Part of a small language model's weights.
Architecture: RMSNorm before each block, rotary positions, untied embeddings, capped logits.
MLP neurons of a small language model. Each row is named by its layer, matrix (gate and up: input weights) and neuron, and shows model dimensions 0-191. Each number is 500 + 25 x the weight over its row's rms, rounded and kept within 0 to 999. Numbers have three digits each. A neuron's up and down rows have the sign that makes its largest values positive.
After each neuron's rows, "fires in" lists the words (lower case) most often at its 100 highest values on Wikipedia text that the model never trained on.

L3.gate399:567507488458473527486501515494524487461492484481421485493480459493492548477504512531469545479496480505511495501430508519489501492482439527520477519487466461452451453487524521524533499469456497539526507517527506517528495483488471487515522529480518506512476530509530515516523487505509466467495526498521515546540512501509484497556531490503469509482440488530529494486524508485466508495511505503539491494508517499518474447522506486537505492488516520476514543499500491545505474493543497495533504501510494488495478499497527462459480527459500500471504544534511513482487507519478533491
L3.up399:536501499472472522460475519496513474492508431497439472505501450505496491530476475491457496489491475532501469515447491524503495475532446510513469526500472439444474481525504527510523513481462470502515533508520491502500468484500467495512537535497498491526473512490520526485508486490500471473482479472543470562513490522472467500543530502498503491506469498532540502527501496505491503493526497456537480484486550486499478480483507499501502508483506501493495560467515501501522496523511492453514487487473519476503543505500487471499495499456521473461469526495543482501482445482464559470
fires in: "training", "education", "rights", "lives", "information"

L6.gate622:488529492487516529487562515521521487430490503500479513496478513479487455529476487484512481509537497459517509468461502477538502516524511499453534493465505503480497486472529528506503545490498465517513488498474490530520498523552519493500522518496465506504486502509516544495515443498485536511513511493450451489489486525506485458561479522497503466532519528489530477466513504511531486498506491533554544489519513515506455464477476528538506466550552487507512475504478485538513498506514519543521528494462531522479489488452469545485491484489486563504485499502523463498500484506505533513
L6.up622:445537532441466498496546490491509528469523559508490562459459488492477478544497493490528480495526483494528486498501471486513525529499486463458560487496515521450491476488517484485522506479490512471500506516475497499493491490498500520493504489485516490488474506494565515481458486496482532497502512489487512477499523516468460498481509550525493487532507458485544492502466484513531502522529516517552508511476523479512467479499451485533493466568516498503505481518473500547509499526509517530515525484453516557490489485475510521500462521493504502511470493490533453514485543485547532491
fires in: "white", "family", "degree", "department", "father", "arrested"

L3.gate537:532501485531530470494512493467513544473534497485496467455468482456473461520523522522517531535461461523494528489449489508500515474545507490473545497476509500487522514499483525435484502523517510500490507558483545482498478520487532506518502463521491520500485521477463504489507521508473538552498474458498525525465478509506442538504523537542474468532502495507498506508523505497487500506521493526470537439500481493540541472491481475492499526501504502484492530491537496547500512528534503512504499508472490476477542503496516502493481520522498551517474513468509481471470527541511507565
L3.up537:486505452459477500539487502509495490523532530496532458490501519468521473510498464526429503510474507520444507444505520493512476506518443515512500514509540528492506480506506524474533518475461513517539528514454511513505489510481506507489499475552498534498518499475454499505481458499509552561502499491526500497472490480522463513501512511502527499515481495475470487513513478470506481471482479460500536469489496522499540509483495478524536466497509464478480495493524512512484501573485538469460538513429484496527496486474469488457476525476494514494472522462520504509495517482497517555
fires in: "april", "march", "may", "october"

L2.gate685:518516521484520512539485506520476493482499503524507489496510479492495505435517489472522506525480533478525524528491489550461529545484506513526507533460493518516482512502487465532521525482479491502502528489516481475482482513501525477490520503506496512567449531502477483494488436492507505500527467543485528475554514520508522508471448530506494521498529517462499533489520421491530493530495481491513470438503517506520485488504526527516524523454538500496509497455494504480563585507492463470488497481520497481476478480505494479499525482514507472523515501504489515492486494457511549545
L2.up685:527529514478527496534484501537462465462513503528508501472500498473502512446497447456554523515471533465506522504484494513470507530491510532537531518466493518526493521477485465516547524494504499512489536466505513482517467514499515502482515522502502509561455523520474493506493466466492507499531511540490487483515529525514490497435461529500514527497517518484496514496510470503529500526486491484535477431486510499494514471488508538544528497450529487480502504449496498479543575497497496488463489479499482484479510486503531474479525478525518477501545492497511523498478497433510538536
fires in: "started", "building", "book", "opened", "house", "it"

L3.gate421:566528459527479471523518504521489537509488510482492461524522451503514496518472463493499517528521525511551494556513510482525457494466467511516493513523524487474518486492531532512538517459518479462484526524507483511526457468466468504515495554460471522494451510489477485493487494526529475479471508481458496535531508463452510495518496482507473488510507495505474465545504551525517488483504534528519474489561531483521490518502514514521530507458507521471530495505523510484507462515489511458486531538511489501457521469540507481481515518467495501483507511461513479526467484449494502513
L3.up421:541504478493517464504508504494498551525476504471466503549539459525472506473495494482491529492514514542552488536480524445560515485491431539520485488500500471477549486495506514482474479445477491503491469500506490506516448489498496500534470519480531530527492517528497482485470477491520489536499492528472490550491516483486508453474467509464500488481507504526478487498466532494501493498501512500502471494514521506515513503513495515523525472478494491495561485496505532510532489558524536512506515500527496523496516461511431498458494521470464468454525480471490506486473459454499539503
fires in: "school", "conference", "training", "schools", "college"

L3.gate229:495484505502494503539525489489533504500506529494491491498491510462508469484483487496536476524516466489521527479514493526514506521445467500488532482506490491513480518475496508503490535466468472480499520491529483498486486535503471498537499521492532544510467465520462520519461496496532487533508548505475558481443534487483486458551518534511537465507514498477538472463543544470472486509546496482532499505510543443511537497461570526459479527505494521465539551493487517510517497498505504511516512470528493493495521520498477494549506491507526509445489465464532485525508473528523518514
L3.up229:493496501483476517527489491504543506523487528527479480505518534478494495503504531493535530505551521531513540507514498478525498472463494507487553517501492520474498492506500518456490519467451490493479492481539495519475513547472487515542496478469512536499488485529481485529477495526487484520490553495467561495487505497509476485512471510505561468484520447500526520484523559455479505527539511506498472502509526434467530522442576518435500515500524519531504525527484513506488529503474507496536522469504489477494501517509502493522488505477513504444480460439506490486511494491504489486
fires in: "public", "management", "market", "engine", "manager"

L18.gate113:532513487474523499475478463523476556504504507462445465500486435505516511509470531514515504576508465500480505510514476510505507525480484506536547499488498515525503499533536449489489485493501490521547477516494467528527490466493519510527520472513509548483488503498455494517511498490535432475478507476477489533476452482476464516499480477475533488499491501515499491521479507509496492467519525511513523471549496503516453454517538495480515540517496507499511516493432475510530485516537482507489455497535500522461515479520537447520501533450516525502510496518478496490504472499459531498
L18.up113:511499500452455487492510460492510500502526479502506488471534521498483472520505451512480513545511532524523493499467471459498470498504473473503526500504493530472482537539506497484530521478489533526480520486478531528474489493493467486509463503523493529458491491530511499492535475467511530482493477474509510530518498426527503475492509517514482511529475476483487508468493531484528492495500512513552505440514526459479508543486458521512436478500477475493492484525536491506505475481538492534458500494546484475519503521485473450466437466526541482504515455526534457519516506472490493545
fires in: "of", "college", "school", "university"

L2.gate49:514477493467514522544498529458469489499532524540514493483497487484543514484484512491498514503466483472498527524497502540525515563524481527475494494522513482503493503477461519502519491500530516472514532515479509448501520472505461457477474497514487507551455516493471465533500499470495465483503469535523485489478526465503452509444488495491508546470455525506532456525462469449532516508495506471519483501513526448512520512474497476509495525484481523507528501497557482542486502521501538516498478515494474532495497488444487502587480478523512505477462506508511483478486483464523509507
L2.up49:553458489483535515522517494480492512483543533520505480498510500447539527449516523504517533515479497468492523505484489495498521555529513507493500486501495469520482505456469520481509491504510504486520558530483518491491537498508489466474464533496489509528514527466476497560505470496512493503496474530513494466485521456519457511439495481520506534486470504525524486527462472436529470492514482488497480494510545455484491514472534487483502506480503557500545509498540483538493500531509528502487502538482474540503496494472503508566498480519510511506493511482483506487476445453536501548
fires in: "she", "he"

L3.gate330:509444479483501508546539498481473518477540554461523472528544532496508532478516512503505482514462511485524489526480510552479506508529479529538480505533499505528492505516477477569493442508500517490520502513477514476515557497519474506494500505475481527438512507497497481535503520498487444509537567489512470462493495461513460488508498516462487500512479510497503483464493481486499519509495510458500464480524506502507545483471523489483506504483522486530509484492513486545507482499518498506497505529484493556496498497494458496547449521489543529492462478566518489501523474505544478527
L3.up330:477516482487480499533481522488472486517447509515501506480440490492499480464487549506548502517492484454514488508504512523512523509509454479510510459484499506473479512475459518506486533513501532445517535570482473489486464521482504471474498494494540498558467508466511528481495457461513512463522481504459502469491502509463474494471523517502500525522493509509527487456480508465511500454519487523455495531505530470525471455467529559545495525481512503493511461505512468513473547496503506492506489489478487531516476497499529483488525498525533510486465451453514475500460498495546482494
fires in: "she", "shevchenko"

L3.gate737:567518490493510488485506530481547469480494495492526478529461511478500479527518496488485531450466490512510509528474504547510476459521480483476487510493468452506509498536529512503474487461526496471540438481514517517444466504503496488510497524439492513506532484535504445507539512491469488469492520468474487529474507493545471480486533472464490504474514537529524518490498460468488592491540496452514535501500491513513498490526498504524527483489501500482505479459487520497513490472538486501517502476516495512497514520536454490491497496511515513480518509530502536524530554484523534519
L3.up737:546479474501484484493514470461538436483483482532491467507449478472493460538472502495495528500446521487561497545464471559495510476518465485492490544521468490468522514509494525487497497492506499452525462514533498531486504496504458438527519548491497519508452514498457506497494478516481531465536515506482473504468500502533521505530502477484493516500511510476513497487523472478492525473533475478525543474486517527510509495522480518546516461527551529508535475459491507486496501479507475494514473512501513473490505464516458466479542504500533522477503520493499513507506546473526527490
fires in: "information", "education", "support", "development", "performance", "supported"

L3.gate437:525497487467498485524478488508527525493515515488528491513497474507476476500504482489476513521524485461471499510530490479466498441516497526495523510494528471514493528535505512466528497528492473502475517482447457443485503490466520456520498467497528563565499523552534471461486525492470532488505549552534535485504519460467505531466520503474498491457516498491470493496520482504488535492469498510532473472508480524521500543555500516565534500523492548500515541517488508501523537519498493518487527441494489504500497504499488477498527509482484519509533480521519527446498480514483524535
L3.up437:479508497497512496512458482497477495522494502456497459521498479510487533514503528468531469514485493519477480499493530558525532538499557493508479506499515503508498491497525504452506496511507483520467509465477484495454436526494503448518476540512479511524496525512503491496532524483498508502533515544532493520530470476501485511491497601493461472495480483478490499534495463477491496438490531461493483492503497521479501526547518506555500545511511492482494520496492550455515482491491494498496449494475517481516551479500477464532465507530505496486498479492491501464455506473436475516
fires in: "left", "joined", "near", "returned", "married", "founded"

L3.gate632:495548490494507501470528503542476454437490436510492483487507540444469491461468443499516456508489473446503493495485436494502531503526483525485498500526502524474538514484479470483526474523488479490565519528476492465528499518497512484488500503492491484577526516489522490530519527504476526524500499505488419500495524501536501482492521526540466518457494531502526482493510528521480490477467519493508540451500485506453524499509484522525496494491480489492534565502487472478507514494510480459494486505496468479496511500488477478496487483490491488498496465471512510522471491488505537521
L3.up632:498538470512524493479523503527492452471495461515508469495487515450493516487454452481483454490489496450512498516492429482488528514502491535492510470551504544452497513503481471472499475534472499488514536526472513479539482527501493476505509495501488480600484526449537498512504553497478510530483480507497465506506525483540514489479510520549503537466521505483537495511464516534486474476494503490508514461497487509447525462510481494513518510507466503498517536532470484509482505472534474467508491488501487492495524522501476469495517463479478494475519495484509495489445499479491551499
fires in: "august", "may", "july", "march", "june", "october"

L2.gate656:496505524499463483525508509454520520507483505535537516539502521507486484531534504490474529524483523483507476477521542487485475516490491537482497512486502473517490522524496531508492477458504467496543537481465490487516511503476467507486520517499514510523490535465460447523448518522494477522461509520485463479523526535493483554491509524514470502502508487496569499514468466489499516484521513491506442509479501511512473535518529483482503558464500538517541561532543491471491501512498532506518481529524480468490492500504473459499453456516534495482523502457512518437472483460481466512
L2.up656:491489509504493490523507511449523518511468513538531533537498503506499491536504495500484527548496533492497481467519507495496486516496476521497500486476497492513498519554511522509468442495499462473538527483466484499526503513492470519479513497498490491517500539472474448497443515540500464527474519523500450493513544524503485542468518536485481510524506474508551485517481473488513503487503519489514445496488493515524491532523532484500515568462541544503512559533544489453484530504504525480507479514514486462505480483500491484507473467524505524486519516476528512440478525419496479524
fires in: "and", "as"

L2.gate114:512451439476534511515516494488469500495510447499543471500475522470495505481539507474479461522503525480503498533515490552478492495517489511552507476507545482511497538506572529479512466476497499454490510512474483451475485512467492493520465461495487537500486486464474520520477530477498513483548501528481511519553516470520502515564482505522492533470462459476483493528466484461528495458516515486488517479478542501484517510501539509556505476514497539486503490518539507484482545485515504452496493476502532514477520491496498512510479484523493499513510461504466549506489472509526472495
L2.up114:520459405515517524521509490473492513506527443458533485493440527472492508471506495497467471514503513469502473539533471546497485470516503522536539434490521479516475525506571527505501492485488499494500517495462498459474476520473493503499485494484476537488489513463499486530503557464463494492549503528510509550536502464495507502571501515509490511469453476477466499506511465482533464491501525480480499482468535511500507510503514513543499487509475510500519515511533497519464535487511492476487487490516509512471526473473473501490491476536522486500506489508466541511507475515515489498
fires in: "joined", "established", "win", "won", "founded", "finished"

L7.gate97:437487547534473485515500497515489558479476533507548477531523534482482480509491523495491539498522554463493470501492502526506484498472522465483504547485493519523520505563462517497519497497470545476525481528464500487489473512464527525460520525538461519511477488512496448437476532540511504519487521439510486524494517554489518519530507594490481493503482528503525460514497504486474504505471505478500487480493479475498508488530544508487526527467507497528518508488533495495505499486517517521481523501520467473506497486533554488480466494528487494490492532500522510501482485510493489516
L7.up97:438490535543476498535494486510510561487494539491530489540521531520468503508507534508513539495519531473504464509498519537522488492485519473463505539486488508503517505537450495498509489498463557495524487523451480474489480531461509509479506523553479520499494494498497475445479524538529512513494514458510503521524527560490505518510517573495507520513476530513529480503513500476460529529446524488485475501490485513519500479545518509472501559452488510550508513507520478493515506482522510537458539490530485484479492500515535485486460501548506528509506502492490501491480487502489472531
fires in: "and"

L3.gate38:490497480526482522465543478509491543535484488498474498481532487554502496487486519498478520501539515511508485493513500480515521471505508561452489471518522518566514501493471502488454527536480471549462488506549469472463513474506494492524479564490526489518495490458510484521481491512541509502512480527524496491509559540460513542526470485522515491486485539491509503551486477498474501486506474569528482514482490506486469486527518463494523509471485470507518504518462498496476494509498477471484499506434495513484487478497482471548522512496514474517483528428530490489478491509469468499
L3.up38:463495470492499513527539505517515518534458478496481465468494495505497512485490512485478520517561489514513491506524457499532475545464485522482489495523480491531530508490514550487449510544454471515495462520544469479475529510518526499508459515466518555526520498476520485514510456494526507476514486503501498508488492528506467545511480511521498466482499514501472528510530485510481500475500491557573491515471485546493493473530554485558507497471480459464531521503470489505546479498506484469474471533469533504497503471504463503540501505462515482501498533479521502499493509559490473512
fires in: "more", "same", "well", "much", "less", "no"

L7.gate721:495491508470465500504485549514558482506488526530505467467470480496549462499503501511546482490505485509525466518469524535531471475523534525521507557495520515488506520522545525498477510525501514496488465527459525508488464496461507506504503499499478513504496580512465504557498544514492523529484543516493527500516525560525489538497472513522485489474532538536478464528504502496510532501554487509550502521470510461501499500536515505514534518526512478467511513522514491488513480550544484498467471508510502499541452489469477480550526493491530496519482488519520528483487522494490530490
L7.up721:490513484514519479448492439481483507506494457512509500526490547503474553530487439504477494447486482480474480501543502450511490479481557457474517492484518476517521519550493497528478546527516479479514425554487479472537551484483457497498524473503462521489502487473492468517490467499497482472480502490502506537479498512509471526536506469505535534486491505472502547501482479472503511508521472504535502505483526507522533507519495532525542464507515540493461501497498502503492462474464483489487534487518517517516523504485517556496516507519514464507472474489519489501501508490473458470
fires in: "design", "support", "designed", "lead", "material"

L8.gate679:471508473511491506501458487511416543511510506503475484487475543509484560454482487504507515473523539500490488461502478463459467492515498474492482519527449501491482478513512502508517490492465502486560506450494488460519490517493526494501452452503506469536455483482488491491539485531482493496473521471498454512523497513509493476500493513534519460547447522518533508484533486509514527509477462534476488520500480508494501484518474559497464491504465464550513505492497503472497532505498520516492535461448479508489527476523537476497484493525511502516490512485519492457531499544512531539
L8.up679:459467482468480513476450516491471529511512513509484478496488540501485532468490461537528519457531527482505484483533500493487471516520511427522481523548477498475477496531519457504482501463473503502527524472480503529515505483497503487473485489479466485494468532503509528474527523533480501518477519477484449502534500538492491499518478499535503492514456544495542481523475483550524547513480438545491471531520480493503483506492508521479515529523466486566465536477487508477498517505473505495475508517458507491482511488486534517501499486531496497518513507479525496446488467503520472573
fires in: "up", "down", "download", "3", "33", "upon"

L3.gate383:531478504514505516540506491471471502490454517482529497528485511493535485506512490472481487489507517512457495479511478508522518510558505493485508525497544487503491520530447547520487466518513478490525569507478485467461507511491497488489503499501514514560480546514485492490469488520515484529516498497519478505513468497491483486453510506511473543508530474524531511501454527523530537449530471447537458503468551478526487504524505499505496530500476534519543507488522478467494490477515560475463521487509525499504522487479477458509454462506478509475533516486540486470438448493481485492
L3.up383:551489486543493514550521494480486519514455536488526527523473502508545508526541524484494492488507523499479510471462475508524535496541505484473494535498523494517485510539463544499499440496536476489531558517460491510471506487477503484476494515470541513545493561506475504483463482501534502543519509495501492491534488486501488507450504524488462534497520470521527486506473538528514534439510466456518478497510533490520495514530493500509483517518503551503530514498501468469483515466506531500457502480526532511486511513513487470503447506497444509481513514486555497483465485472513487479
fires in: "and", "or"

L2.gate474:519496493514488519521480485452500526490434536482525504518537513494492487541534540519493520504522554511487500502480488539516482505494483506494511517506546445507490530510471541512510431530512480551528486506490491512461486469509486524492537501502534526553504527509495499446463499489497481497494524498495519474544458508495510495472557477481506512454503480511513517552534527518472546488536501508531474492498504483501492473527509502533540529519482514525533525507489523468492488476532546499472520467532518508506484548511499509502452486523497494506494505460552501470473536471507497455
L2.up474:511506512509508532521505468466518510494456544492507504532524509519508515556517508484478494497510543491485484483459519504520487505525482524484501521518519463513496534492484523485513452520500522555509475522526471506456455465497481486472523470512527539531474500531473488494490505555485461501494507494487492520547489520519507494459517533481493513481505496559520509504500550502515529474529494490525509534518487478490476511507534475522563501499442526531521536499506532459484485490550549474483500463512506490481507541504515463517429495526513515495503495481524509466445540485501454476
fires in: "and"

L2.gate1:512548475438478451507501512513494494464469486488485490478468510479518528525544508516491498487445505501507517503498498470510503556498511502517535481501523483547533489522512489466511532529490472469505480567469531471495496494493495471477525503582505508511507480524497497485510530518478487505525519508510466509491516521522459457467538540539513502469464476534517466484532476516481510471505539518481519454509487548491541485490502490514524511536499504521521535506500476509477456533467482483511509503440502493475511505478529499483451521476478525491504534485499507530491539555529526510
L2.up1:510523522490423459492469497478452448485492474497493466452515505506515496503523501508521494504491482461484532479504481462470525488508490494526511501506516513524531481552477502535491548510512500487516501521509492494530499481497518496494511487539510509508463483528535504521539511482496443534534514559561486512442523502527473468472522462518521506472514487497521509496516458483499503464489499505468518473520511473498533496470507466542541472488497522505495537507462476524509483499499492461497520514436501489492484507499524467472462485449507523453492518464526504504470557497540537503
fires in: "march", "july", "september", "april", "october", "january"

L2.gate170:497519536502498498529548494506513531499537474539505445410500478521507516506477472470540521522489466502473456524506500509495491502499516500500519522520560511506523496502460521525502516516454468470478470517520470469493503484476464555473500527476499520481492557535496467541485508488488499509510517485498511516494495471544440519488542520492484506470546549465487502502492492479524515528493474471530504501520535465506498481485516528543497482505491531463475457507483485495520527502516441480460561510504480496485458543503527514513500518491475517526472494519501479503488521489499531495
L2.up170:480498518508529581506552476529493488498510526557480509472543490549501520496481497476534536507528492518478469526483514533496507467517529510504465488528529529480542469489505503557504508521467473460481482531506500551501516497518517523471514491470512524455480517562521478539483517501490540512503537500493497506498480486563477462484499499490497499473518566477504479514511500479520508539471477499513480495534546501493512475458496519494525468517522512525473462487475512509545489501505451501497525512489489474538497545540492531518530518529473495521499487503484500511492512481487539540
fires in: "design", "film", "designed", "films", "public", "book"

L7.gate726:471525489494492555470421506518497504532469538489492484469508514510474499514495488512501480512519496492524498471496501485442498503531548449531500587516493503487497516547527484507483531491461492486482481487530502460516493519491531443470484487507513475489514525472439495517531479511463456519495504564505454480468525499450531505489510497522464475475520485496540500484500476504483497453513483521474526487493521494516518514488485480523524513480489517526497518470536493479504469522510475523485484489554509532493514465489518500518523493475548473500479506491490467453474494549501503517
L7.up726:509520481465464543481406494506523510519495565487511504462470483519483501485485467555502488501517469510509495484490472513486456517513531483523498538490498498470521511495528475478497505503494465500499461490501539545512516524514516478445510460526535489466514548476461490514489480509435489525506533537497460486490500498486512516486465517521478492500520522552523518488495485505484509479535526520499523492490510509560538537470489499544504484492515499513460534518511514486529471544505475497460514492492499517473501465464552518514533509481523485532507491493503494473449551499506519496
fires in: "up", "upon", "down"

L7.gate129:515533474465476472495470507455493478479491516489467467486461508454485500490462479485488512504434535545516513462482511535527493529530485522515434544514504473489482514466474534510497486462530514476485494529491519486471493474516471497536511512506531472508498514505501442473534489461520504491478508491493512511494513494494483417500450503505491502504502487491502547475466539528495508480535510503517477476541527503459495548515505527486517509541493509523540491534502530506479453520525496479510501507530555525471484501539489466482520466468542474521512511488537478500471465501506497507
L7.up129:533504490475458487498486511492473507520481551490456448486478486478476506499477449510464508465438537522507504485486500524527510552535478508491430534504500449498527511486493524493522535461504504493484487536485529486463510505499462506540487497490519523489499478544491469501515499479478466517461536463483508543483502444509492450469459515516475495500505462485523523484487542479494546513515483518513514472559547506466498503500506520530507503524471505510520467526491505489495470494516489466537513518516556519466477507529489466492536465484508488522530511467510497496471498498527485528
fires in: "training", "open", "life", "opening", "career"

L2.gate368:534445500470481499500518513514468499504534453491471487497452497433489497483476495500471543523496495510522504505492502503551508523533470492490451520507451468494516541482513480441517536451458481526446479497483492476452479476489508450535524493513516506480448468502480473493485508474496485475487501507484482508502484488454495499520495472486503472433513442481512507501475504522475502474524469493491497502543481480544450537519484518486507528477530499487516512486518504515501459483469508467563475511520510487481532465504488452495471509475504488470497516504476472497503492486529519524
L2.up368:480482469491492521514538470466474488497486533457506489491493486520515493506474508484498514522483547511457523506511471469495512531512463510533506500478508525445464483482497514533486510477497515469537434527545508556556497507509505518513494485476526486528513486505451501505540489513516497491469513478490502511474550481478499480506476547479488531547488529508484513486495532491482528501478535517490534432490489512537524519529511514532516496528473488511484472504495494508536499513482543543474490494505512488529547509521450453478514515440555487498462522492537496525476472522474498550
fires in: "education", "institute", "university", "students", "of"

L3.gate687:474475474540498523453534530496479515503484514447497473508511553482484536475453516505541539462483490503514492483465519506499506497504497516514486515481529446464476479503485523494460530540497482551467505490481491478460443537522478505531465518519511541479498457493483483494520464494505458491452534485512518528473484460486468482473482454500452513492500496488503495512491498524487518496503471525492544523513509532514539537506473539518500529515498540513514501518480499531460515490499468537515527480531522504483490454521466505474529503510517471451470537516469495486489542522519470515
L3.up687:500451470537507488497443478499508508497500512488505507468504513502507523519504502492501509489504496507504486480478546494467500496500479521519483507482551457493493468504462480515452523510487485553468499485510486495496463509504492493515494510492508522496499475499503510556513497463498474490479548509529480511503465508476439496485467481469448514533513512431497470506452526546463493503528502549496523480502533539489494542513485554510488507505505536545519544503501469510474495488527465512531507450492577507502502477521485519508503499487543506476530545475450513509499459541537478540
fires in: "left", "open", "high", "long", "right", "opening"

L2.gate552:511533506505481495531487484482469503478469500511522490501473503501465447546520494470496564537508507514518481438485495544496509507519486529495528514467516447519499507503468476506484463481503507484541528511509505505515482480464482502488548509505519476543471527536526488458443509502466497508481481536504469456524487517506524481559531486477468510488525492493547515502491528519501534471498470494511487468508492461524459490520540500470525516464512518530519566501523489464513530462517511461489500523535469496516477462492510481491492525518492457453469504494518511483461509468495457521
L2.up552:491523493518508510537471490472493493506474496527529520530506535522491454523513516496503552554502496513492505462503497548534511496528488484516537524478504441502512505479454461511493449518500507508549507506525492508516452490494480503517540478523532490556468548517509467478459484498463509507516470552485472516527508522499520512531514491490492502554514496505550508521483510531496547502503500503495458458492486478476451511534532509488523499456490505541549562521508490474520525515515525464516522518545468492511488482493502473487520476529519484465484539485485474495474497498469477541
fires in: "and"

L2.gate525:531482488512492524522456505504457521494535473494500461468500488465488491497492555459503478487529465482468490517523475508498476524474517501533518469528542513502511524484525551490517487483487441487482507531467482445503491481477509506549462518485478535491481541458480455484501436489499517508492496511549514569460492490507503517509512518480512450496505543499542521532500505506476513501530488513510532500469548475525480499515479512504517509487492517525448508509507517484505492543514483508480544495472552506527481532471477474492510503511469482476501463500486523465492473486455526550
L2.up525:532452493512495544502523484469462482528522484512528471468499490482502503508523520437491492474520518468517513516504516496523538529519528510546498472502530532486532511481529506492477517487477448477493525487501467452477503503500492501470427493524449521508489549477484511505483464483492515512505504476531527520436463477506490463511521492472511510482489514456528506496529498487502501509538445461495530542449524472503472521497518507542494548526505528496432485505465504485500500492530448503477530467519524496506511506456506476510490517524479493498502483534501510510501490490463485557
fires in: "released", "received", "produced", "performed", "appeared", "recorded"

L3.gate571:552536477477491543490548443538484522458512505484484490491489492491493473491522537533501493511520490488486502474535505508494518490466551518500504517517491541507512485486529545512499499571479467536487497483516459494459514502517497572517505526524489515483469476462468492537537494447508482469500487493469484472475516497532477477520479496534480525533503492499529515503492518524482519521490516476540466499515483520503482512448508505537520520490503509489515513481458504524509499527493475475522503477444470515456511526481517529505513418549507462484462471486496469478472503513512511489
L3.up571:540512492479485571509527467516494533456499517491473509493482509501470481489517545513499495470533486508497500493514508520516522482465546484511494475491481554499524482491545535527476499531506478537496472476485457478479507511527528559498518513553504504502487480475497485527542495436492494474498491504475508481471506489523464499504466531527507541551493509496511489498461526510463499522487514485546469505512496522509490509441523507544516567519509517483519509464446511517516494521491481494535497489443449519482511518467512520503499430544497497486476466484480481480471502521517503507
fires in: "left", "had", "more", "less", "not"

L12.gate665:509525476467513532474494521503471498540519489455523470460543467460537489468482490540472490494533479482494463521502514473485504511511450523507513574553499506509474495495508525531504496493497482527515525518511515461544493464496489475496476488573497517494513479491513445475498490523501500492473480529470456503476457532492521504457544492534491522484490550493491525508500489478478507489471504507465499491495452478503504502514517475484500544547452526448537522512484524510498513462492504484495519520490488516527532519504524470513530517508509503510513478469525544461439509516535513491
L12.up665:505503515504489471499536483491464489526517496482474469465507503495453542482518496528487489532507502455496477515502514515499573542464453492489509505568505487457513474491530526487493518490518513536510510515512471485515466516542539450510474505525516528504522473495508486490522515490536519510504513559520474508485481465535480508509448484517489495543489455502484496496526468491480504487491514488444549505524482483474521452530503465523515564549456513489476525477476541517472488483522493494513503489506485501532511464497465466500477461448498465527504492509479525486468516531515524504
fires in: "it", "born", "april", "usually", "september", "user"

L2.gate179:487528477503488488521516453493512507521474464510521528520469503437523537495535455501525487479520477482531462496520489500478495508483508523506515518515536491501502510510529513522474498490475497533527513486530488504462525557474470473569515480503477507527505484492523513504499507509511484470514521469529502464508501531476528544559515472498509492466519471528521493448519435478493491540454505491528476521521506515484525456498512487486531436508431542512554524507491458475501479530510494517486530459498487477533465507499488500488497534512542489505495512500544477483496487536506534500
L2.up179:428520482490490487523506458501519507481471498517532476530505511483546499496500489509494495454518505518557507492554484496511458506525535518500545465505537459533482544491541511493500546495479515537510515523515480482471518505504498491530531457461475516472497484493496464510506498514488469543485552491507539507487497469473522511527470528479497505489541471527518454508523478470494498517476505516539474493506468463505502521477516524483528436514496512491548542498535497481494507559484505449488493500533520520529502492495476497430507529479511510508536548478517511492464508505508515476
fires in: "found", "management", "manager", "province", "founding"

L21.gate529:495494475524479465466499499472506467501518499536511527500516457463505511521533501529478438556483520484487494481484530485490477458508467497539468571502527501515544530511484522485516505559501507481530535538487505522518492531454499486496529488520458486476535507523532484521485495517465509498497487444505479509519491487545472478527535497504534469486457486526518476506514455523501516461555493517494505504489435503488476499492494498508453531508497478517493541508482502522445521486545523520460504488536496470472487491477484492486508529512528533506480533482471509524485523495507488549
L21.up529:497495529513477516480507488486446486455507478479465478490475524490503526476442517501525491521529519448478524493563489459501514481430522487519533513486496529541514539536501535482483486530508489498502496463503468483479459460466505527511444544545512513491504501501488543497510541509491476550502513499541486530519526478530477472454525503526498515482530485504493439483483471519474529500507533508490543484493516521494524489512504536499510501518477470476497489488476487514480496530503475483486453532460499478517506521498470500541504499505491480499479553485523460488486527506558524519
fires in: "january", "december", "march", "august", "may", "october"